Weights of a small GPT-style language model, trained from scratch on English Wikipedia.
Size: 13 layers, width 576, 9 heads of 64 (1 for keys and values), MLP 2304 GELU, 48.8M parameters.
Architecture: rotary positions, no biases in attention or MLP, tied embeddings.
Training: a variant of Adam for these matrices, 8681 steps.
MLP neurons of a small language model. Each row is named by its layer, matrix (up: input weights) and neuron, and shows model dimensions 160-223. Each number is 128 + 32 x the weight over its row's rms, rounded and kept within 0 to 255.
After each neuron's rows, "fires after" lists the tokens most often just before its 100 highest values on Wikipedia text that the model never trained on.

L8.up935 [185 130 123  76 114 105 185 151 161 133 135 149 127 152  67 136 112  92 148 106 120 185  99  89  96 134 183 169 133  92 139 173 166 127 128 193  76  96 150 124 175 117 159  86 142 150 155  78 192 171 140 160 111 125  68  98 145 165 168 132  90  90 115  71]
fires after: " United", " U", " al", " Sub", "re"

L8.up929 [113 127 147 130 143 143 127 147 159 142 121 145 125  86  93 171 147 143 126  69  61  91  70 163  56 101 120  94 111 172 142 118 135 174 144  93 125 143  94  18 106 137 145 126 109 108 171 116  70 148 152 152 125 122  73 140 169 190 157 116 144  98  47 128]
fires after: " |", "20", " Pts", "c"

L8.up1888 [113 110 187 154 119 148 130 116 172  93 100 191 133 129 133 145 144 105 115 166 167 134 103 186 174  86 157  53 126 122  84  95 128 119 104 113 117  96 151  90 162 153  95 187 118 122 141 178 122 133 156  85  79 102 153  72 105 108 136 111 138 125  93  89]
fires after: " |"

L8.up911 [100 129 138 117 108 135 134  81 116 147  81 170 131 107 111 121  99  95 107 132  77 208  75 148 127 133 181  83 135 127 116 115 107 161 153 142 124 124 170  74 144 142 173 163 119 139 167 163 151  94 151 108 118 134 151  70 176 143 125  98 160 123 133 163]
fires after: "|", "re"

L8.up562 [139 149 166  87 136 101 103 129 122 164 107 180 140 143 157 151  93  89  91 153  80 154  77 159 133  77 117 139 185  40  86 186 117 104 122 204 147  84 139 135 125 158 130 111 144 110 117  96 159 185 157 164 121 101 136 115 219 160 115 130 119 139 120 149]
fires after: " ", " |", " in", " (", "0"

L2.up2179 [160  98 141 128 166 140 108 154 163  94 121 168  79 109 141 119  73 141 125  73 148 122  63 111  52 157  87 111 145 101 117  96 208  67 144 140 122 169 108  95 152 147  84 152 111 168 171 150  81 108 118 123 107 145 105 133 163 159 162  78  99 141 132 149]
fires after: " the", " their", " his", " –", " was"

L8.up2228 [119  53  95 125  80 112 116 115 131 131 122 111 120 156 122 104 124 129  97 130 115 131 144 219 103 122 128  96 157  72 106 125 126  90 162 101 152  88  67 138 131 143 117 192 146 119 153 143 132 162 138  72 107  99 110 136 135 180 135 139 216 147 130 105]
fires after: " |\n", "\n", ")\n", ".\n"

L8.up996 [132 125 132  96 118 150 141 103 187 108 148 185 138 137 138 137 130 121 158 131 172 130 168  94  77  66 150 114 162 115 114 139 184 127 124 148  98 169  77  76 144 132 155 122 163 129 139 155  42 137 131 151 117 132 104 131 120 161 119  96 124 141 150 146]
fires after: " |", ".", " V", " K", "ab"

L2.up0 [110 129 156 189  77 156 153 115 142 111 109  97  81 128  89 120 125 108 131  56  97 146 153 150 120  98 115 106 121 184  88  98 198 163 113 123  87 148 110 110 206 156 126 134 120  95 176  81 151 150 116 100 158 165  64 117 147 116 137  86  91  55  83 169]
fires after: ".\n\n", "\n\n"

L8.up143 [126  94 151 124 142 195 136 147 130 157 137 124  98 128 148 102 122 115 135 132 114 133 139  95 133 148 143 141 143 115 100 164 102 149  88 139 116 121 178 133 123 127 150 163 193 192 107  84 157 131  68 107 108 100 123 176 122 117 117 128 137 146 106  94]
fires after: "–", "(s", "20", "|", " and"